config = dict(
    num_hidden_layers=16,
    hidden_size=256,
    num_attention_heads=4,
    num_key_value_heads=4,
    head_dim=64,
    intermediate_size=704,
    vocab_size=758,
    hidden_act='geglu',
    norm='layernorm',
    norm_place='pre',
    norm_eps=1e-05,
    positions='learned',
    qk_norm=False,
    attn_scale=0.125,
    bias='all',
    tie_word_embeddings=True,
    parallel_block=True,
    init='normal',
    init_std_qkv=0.0312,
    init_std_o=0.00552,
    init_std_up=0.0312,
    init_std_down=0.00552,
    optimizer='adamw',
    learning_rate=0.00217,
    beta1=0.95,
    beta2=0.95,
    weight_decay=0.0,
    lr_head=0.0116,
    warmup_steps=201,
    schedule='wsd',
    decay_fraction=0.662,
    decay_shape='linear',
    final_lr_fraction=0.0,
    batch_tokens=131072,
    max_seq_len=256,
    doc_mask=False,
    z_loss=0.0001,
    train_tokens=819300000,
    max_steps=6251,
    dataset='wikipedia_en',
)
MLP neurons of a small language model. Each row is named by its layer, matrix (gate and up: input weights; down: output weights) and neuron, and shows model dimensions 32-223. Each number is 128 + 32 x the weight over its row's rms, rounded and kept within 0 to 255. Numbers have three digits each. A neuron's up and down rows have the sign that makes its largest values positive.
After each neuron's rows, "fires in" lists the words (lower case) most often at its 100 highest values on Wikipedia text that the model never trained on.

L11.gate689:167197196070138102103169096112150104129131104155117121111071105106061132146166123145079111144080099173094127153120144147088146086147150111156183119102149112109166193168081054142154152131073106128150161083173129160169159180112139130093141113142158155153169088158126122106151113123056088122110137146147098119149135152160048195187145167146197161091084112145124126087111108177186096108132063031161112139127124141162154117137137107187110174115170179130112144091128150130086131167134140181107158148137108156087157163127099080125101054136161103160142181068171089079117154130154139133
L11.up689:142164059113146099131156078124149130149127129158141070126167136112188140100152074150098147131186073133168132050142154192160157116101110108149154082153138115143044162120082116099106107096131101118101154060184061116119160163138178064164115127098110177087154082125125179089162088107131098151163162153095116128113117188116094085111131071077125136072168089160162121130120116096140151118176176114139085094115159099133115105158075108109145091170081148121135110150228114125124130106086137117059110108100073116100066172131140147163132148120150154146158100125125138158123167114106132160
L11.down689:142146127170122042115100111112125106166133148146156093069113046097126145086149093089148200147169124161102134149126087105141096094143119114135141089234196128130079114123147151112161065141090136150162139164145197166117185134145100153186092097135163156151099134164102064113129120165144150130165134076118064164113162169154154161169174130089116147114123096137084128146108161097112100138113056128137116120106122082160118126057102124138123136086130138137094128123111092148118204085163088142128122127102177132058097136123118116116167133082182156135108115108201116195141127115108172060
fires in: "or", "an", "than", "major"

L2.gate472:109145080075085114108111115127107138086096100110119063151153094187104152156169192155112158133085127107115136129195148147125112094124083108165101060140156139108217103168180119167173101102109125112105172130047086119167090116109100155169161187140165061166156127159100116063162135109147131112088106138116118126146108125163044113158139116164085136141129152130105181148093102142111133123136069165161148121148091127163119173117134081182157087135086113040110164172141087150175111127165115129152180126092158088109154125159127143142195134084102167117146190116119148152148077142147171093
L2.up472:144206136116102123120087113127075121185114119119115080134093120158051106084179129138102120145144070168174114152141115183102094146171181157132188089161122166171136089196164093138134135177162157102040175135113147101169175136097137104146136181091143158174157133142108122102153139114116099104093085064080089116177110148087128138130061149112182139083115149151122178146143107176130124178057104210142120168140185131160112125141160099095128118126116179127193171169175111141117116137086099155045069152096139166111147111066101134114129137085179136160189073126123137135126116116165147117
L2.down472:131125105137139132173118160188156127100115158128121136125154000143098138153101130122171150094102144159121116171105137119165144093155111128145109120120078134093177095172157129139168114149141106114140151150171132160138159133105125118154139069149134128081124090091139070135129134091102131077137122149092131064150140154107139114131117083115158130112126114129099138146114142094073159170144162114142139132155077140108148128106109125148148112108059105069126155133142137175142121125120115193140230172130091150075072118158106101091160130102154104138119206116095115091174131135165132139
fires in: "which", "that", "who"

L3.gate545:184123138124137121061179074103105180138070115110113142212140119069152100114173172114108118120111120184155090154114070140090146113097124149128085098160149138157130195134099127115092117155128141166068135075062083118173161198098136153110126108093090137090071133180126145108121100084125081103082126148098126158148089156176140132212106099149118157105123112189120070122113146138112126124094160099113123150202174113166149159146168099158208202134074141143113107144099207168138131119174125102118096123121154140150111117115098049124166069151157136113132101093100155107095105152156152112
L3.up545:188129110083137180162120140131066148080074127111131154137172114116159097172140142094134107181115161108175145181150141154089128121155103100117133069173125105159094160113138101091143093152127151172087094100158072089148112175129086187147105083120147122124059137157146164154087107134108116105090150124146116102158096064127107114168102157114073128111098112127116095144153163173111155125166151175167125096116229127175102150189217123151196158126122125101081105133117140123086147123144149111129131169103090087071050170120120081129177067129167118127143074115113133115117177089163119097
L3.down545:119127090066114102129180105119134159125123110102161121112130085135160143147087131122136101082067098053125100163187127141092108140135082096143201129110134141141140137158113135104157137160128121129153114185125077156150120067131124152158048146076118140117134133144148167127174109149167139089121126168140144061133145167037116142139134132159141100148188165078115150120164119160066139103123163153112113095122142159125158153135114112152080063078145153107172094181123148106092113212049121093110143187143204077091116180140126125104024085143155148047094143178154124138116127214093148113
fires in: "between", "like", "where", "take", "re"

L2.gate447:129157171126153166118145109147188146187113076115071170109122121079128138159113121169066165108137127175138080161079126140118128158121147146148128105145115070197093142098108132121143188139111155126113153111126163189122127112135127134219125117042077085107098106145091149094114140170168084102114154087152152154151126146109123101137143084113160176130144085126139090114134090091135134081134128057148148101089131100131076131056158128137125146192112153085136094123059125184166098106089138147166163140118083150132058136164113108161112135104099103081147105118147114164120150108147169155
L2.up447:058104163120106184108117125092163077108126114114141078162106142138118081175128126137119165050089056157163111118118123137123134158192125121176167131142119130103121110086095111141116116136145132150142097151126137163134098131167178130076127102121065131113130150122162130156133132147100120084119124104103148138029119111135151143123158172144137156108138129110187140113156087133078155112171125091113180126149131191109098156085149234152111119120147106128120124086146120132138154086150150115125141126122081137127099134145105100152085168112135085211126114168127181050136149121155119144
L2.down447:105196083129124152093111149149178130137134114114104092092154135137130061174122111121111117088097098166112131134082136114071110142096158128149101107095105105166191187101196077121148162146128123154073186077110069125089102123135143112081144041110131097087108139145138115106132082126137102136110158154138135169094104135092077131148155146156144097094127110146123073147125084098192184148091119131177137180119206113130136168172147139135104118128109132100102130096159102138166205062143195123099136133098078119127131138138122136136180146112102107120228122158135098183084094094079122150
fires in: "year", "years", "day", "april", "days"

L3.gate122:138108105111157137144108097128135107148139113119099130139142124138110118138073104127081117156131137125190158110118139109140147190156143137169134136173135083154116133215172198107096093135136110128118122087111166089136145123125059094159131129128086126181105125150149131120130113124134108129126038161117132160103161178143088086156091133104155166096106166141148083172083150093127170167075112163194143200083167156161168145071211104163167141137046118091101156155143107114107092109140133121157137136193150187098081118121158074108210116081113112186063156070128157107091129157146145043
L3.up122:121155122086133148185132082115075143157081114151160206150103120180076124151113146132113090182105118148141131084164120142120154201113069177151189122139154096160128116173123197118120143121170142122116126146136079130129140074146155099124084103189118107117153119137155085092099128123121120147108106129178111142117118116109169112112141122127136122181088186156096137171094149105124128191105144148184087154128152078151107108074161093096213175112077171061059171158151102165081083135124127101134130146139131122108052149160137115121188170042161164110097145086141148111146123131135154128
L3.down122:117183142100136088156101129156155207136133147155154096183176068128137095172069135106183116115121139145100179138124119150085058179205141100179149135091130123168125095162157170151058187142132097140100078174085070137117136080125121162202138128175093117087175105161139107091194099107132136115146121160102178089109152147129147155135129112045113108103097149087126121124128110144184159149111100172149145113125161119098107065121134110162130114109122112135187149208154104114144165089119125123035127166108091124131159127081126129125146140118122094056157127106137143150140194124068135125
fires in: "where", "who", "which", "because", "re", "majority"

L2.gate86:141156196120085102141144113103173120122086104101097157179145130078128106098150088140150149169134067121147118110126091188135089090153108155111158148151123123104189104117114084136143097116150157150118108057159082124175129082108133120188140173078139159045104098070149074146107138107137127130110157090125079126101142136137141126136204093170143164096130131161132162177145114061141049145154121107153099138107131133192178116112141093171098111145110124139064130076080163100138142163147091148163161166085112119139167103151118127107137051095161093117135129127181129091110118221121142182
L2.up86:190146086107110128079128087092128101145135146092154154102058125139105171097140147093136160108115137202134095140127130142120113110098099095115151178107154131144167116105094141032128126150053143177154109141182146111114148168158205211128141126123127095098100059084171086130086093170139193115110126145080142089097126121134137056149097140138110155070086171136115150100150152156163149146115092093185150160063131130129110149146123149091176145141149107131094077147118162109080165149168174130104153151135106138151084117133083092177182103157152125113172132116113120099140149156100168130
L2.down86:125183108101167151088109099097153111135136107137145113088098085141118164148131197106208112097153081205117138103148126124066147078127089162141136154192176086122142067163149099141128147098128158140096110098102145128128105121173147126127119109176144109119133120169150095105149140149132113089114158149102162108168149120137160128112164096114109082045135099152125144186155104177170099172109124201133144076055107110143139164121126118134129188101106164082060105113104159106151177107139130172144147118127088147064141150111037159193196124173198137119153131102132113124128134095124094167
fires in: "or", "originally"

L9.gate195:147135163084107160122128114061096118082065106162120154117103132085127135134111135124150140137079080137090152105154138161168121094134148082070102159218178143076161177144111133126121113093099148120111169096082097139130117099111158132147147072094091128178165137119176164095117184116149088102104167098088134140127180121093057163143105146136104174097090137133195189111110132136139120128118073123153155080129152146075121144151170098185174168183161130128128076169137165068087146152152113124178209148134140126105169125207070138129165093104135130164072134080167187098066100159138146093
L9.up195:143109131088153116107078137092123091218135126145125114162134117180110132094111097134135116127117099131062113099090185111101039106051168137176138174122085106117098167215085152208148120113108148112128121154130105073166135159166086115125163136063157179146146128101103148094125107148119122109186132157095122104131112128073184065106154112155150143071170170175109122095117152146165142093094097150155107070071166095159139123123069164136164143141150089054118149099104155171148140141127152131171165136086072094088181161156153099168132116149129162085117142169142106104084112177113132163
L9.down195:146161114168076171126102122132140140119120119138152097122077043123125165169061133069137130179173113152129178109107121111089060124179106087188095106155164115105103112130141097084150118110113147148128129114116096170074133158147090070161178128162145104089142134149138113176151163138102136045093125080124108109206168139137149112168152081140133113093172088131169136173126135138129180153163111128166106138164071147144165128134095144166136116090077133122071131159188085185120163113092131116109133140099138083139087129087116192152148073121183121152102167163198148138123102094146100179
fires in: "or", "originally"

L2.gate389:209096094084106131039066120159147163150116089130071128179187112105089108182127125177122122131123159173167116123179096117139129102090101126086176156168103082162145126117156206156206090129125105121090131056149029112176149100153117143171148147106127097078130148148072115110122111154170092128086119124166168132095122115143083106172136087151139191067102165159100094098105133103086123187181095140148102184126156118139104108124194165131133121175132141056093140117109122089100111101107151078133160161110179113143112108130182068158169115110126154131166163143098134141129155130090121133
L2.up389:164172135177170101132168123113066148165071143147108172144091133064084106170134161177155166132114118107100097221157098160117148085146117117102131132094098111076102179116180125146106143123115128119084103167069111067149148206091108112136091231149123109094127137165115095097137118159126093056090156135153066162117094152086109120139104162132126195095084103182164082104119078168075120088094153137130146114189099149155128189115163175140182145159123122134105098106097133148114128075130141149097119155128098110145149135108132068115165153127113138157176105148164088072105093123138072178
L2.down389:162102078145143165132093120174154142142109153146179116126131051194132176142096182132186137137125157101100097106142147138119125150125081098136070164166079103092147130160153192144141142158150147165135116127175143115131097103075126094163092094107149140148076188147152111117141086114130138075159151108091227173091129172087131133163158156122155128115120128068129107162102175096122140145170125060072148122130195112131131162093112119149082111102071091132186136151083132113092096088075086110100150111092138155144089094195135117149135168114182047112159165166148141158159120109093084125
fires in: "april", "where", "january", "which", "august", "what"

L3.gate414:089191138170166177138116123102047119140193099085096100103119097097075108102103125108140126084140077155121139206169118123081106127029137110184079113113136154138132105138168144144177131158055121085147202135070107170133110155151129118136137134109104079132140104126067135077112116096141112146098139141095164133105118111119147118150154132180156130143094147067153124163129126129132091102165101121150108167079168115123106063074133107138147206143173151049118087128076139069118135162194163154143202126137141095129101155152132114149101095061090117136133169109116132138131137099128176155
L3.up414:116089093147129123170112142213145113138072113111116079156080145137114143158118130096058115087175125118150127113157146163116158116119148115187117072117116166135186162088130134120164123134101149162104188061117140186087135093138167154103144122178121058157176123131156119151082148167195118055084151144095090137097123134109099122123129104101117081103130110147049049126116086114138152121155110120082086132170124105167132078088150195158154112116153074098135145127163151141140184143177129156158144104087120111089116124120113142111138155133200138110176067186076148040085110121111128095
L3.down414:071193082113145109131140183103116071109160111191140153110093123123143119146189105097152162080112120094081111143144104182134143129070062138144140128120134118137123097113130119206166120176141105135134181149148123122108074093117137128116094163125078127158134061125125106127118102112117149138155136150128163112118089110135139099154145049140164106172144135118192125132085117126118134096114148127138157177085173081131132151176179155132117192125139140107185102142072038155133072117115112049126117146161068114094107178149116119181140109087098127144145105146083187202118158098102121136
fires in: "one", "day", "washington", "days", "may"

L8.gate655:154039129086134127123136117097167178136159099117084180102192148111153135110072138111115116092068116172090170143132120158105113122117188106103118059163138089097134144129132111196112091142138088101157078131130061140141117176113161026207127137099131126130112094116149133096103123163132082132116125076132115133179223154144103147156109132169115153101151115142181096146120175089074095076099118123142137110133120108166074169075090102220106152197150162150109171089132136129140143087136124158135154120121183088111124160186129110137132141111131103156094168106136104175081116110106182152
L8.up655:200133125075189160139127096067131162169105133141139084101135094135128158111106112112183134087134145161094166127111166118114078089105137183144145060121105072077148150180191104176134074108120136123166110146146100108151162193088108111187097099096128174112139121101166166054156098112119112081128140152098107105150151154073137152089123133177118117116122082163182149086117162156146107128125217192195114106088155177149153134089088085147093122138147118164109113118117097173157142150116191166147138157116102125100120191148097107132105086114111121139136095132181119139109128060112156129
L8.down655:136169130116122106091210120133137152106093101137115148151135119071156191148120153098147129174185137124165142175072090143142128126129157105071103166115110110122060107120162169169095155119178152120075090143134158105133185124144121147130129076129147096118159182166112152149149141131061111120142116121103136110108145105071108142088039096179111107180138138159139189081102136143144132168105189122122135139147179110119192122158087143114166119131143118153153046108107082140165101130134141151077116128087169055147142184081088147108149124093142106136126085184137139121155081100122095106
fires in: "the", "over", "of", "or", "out", "s"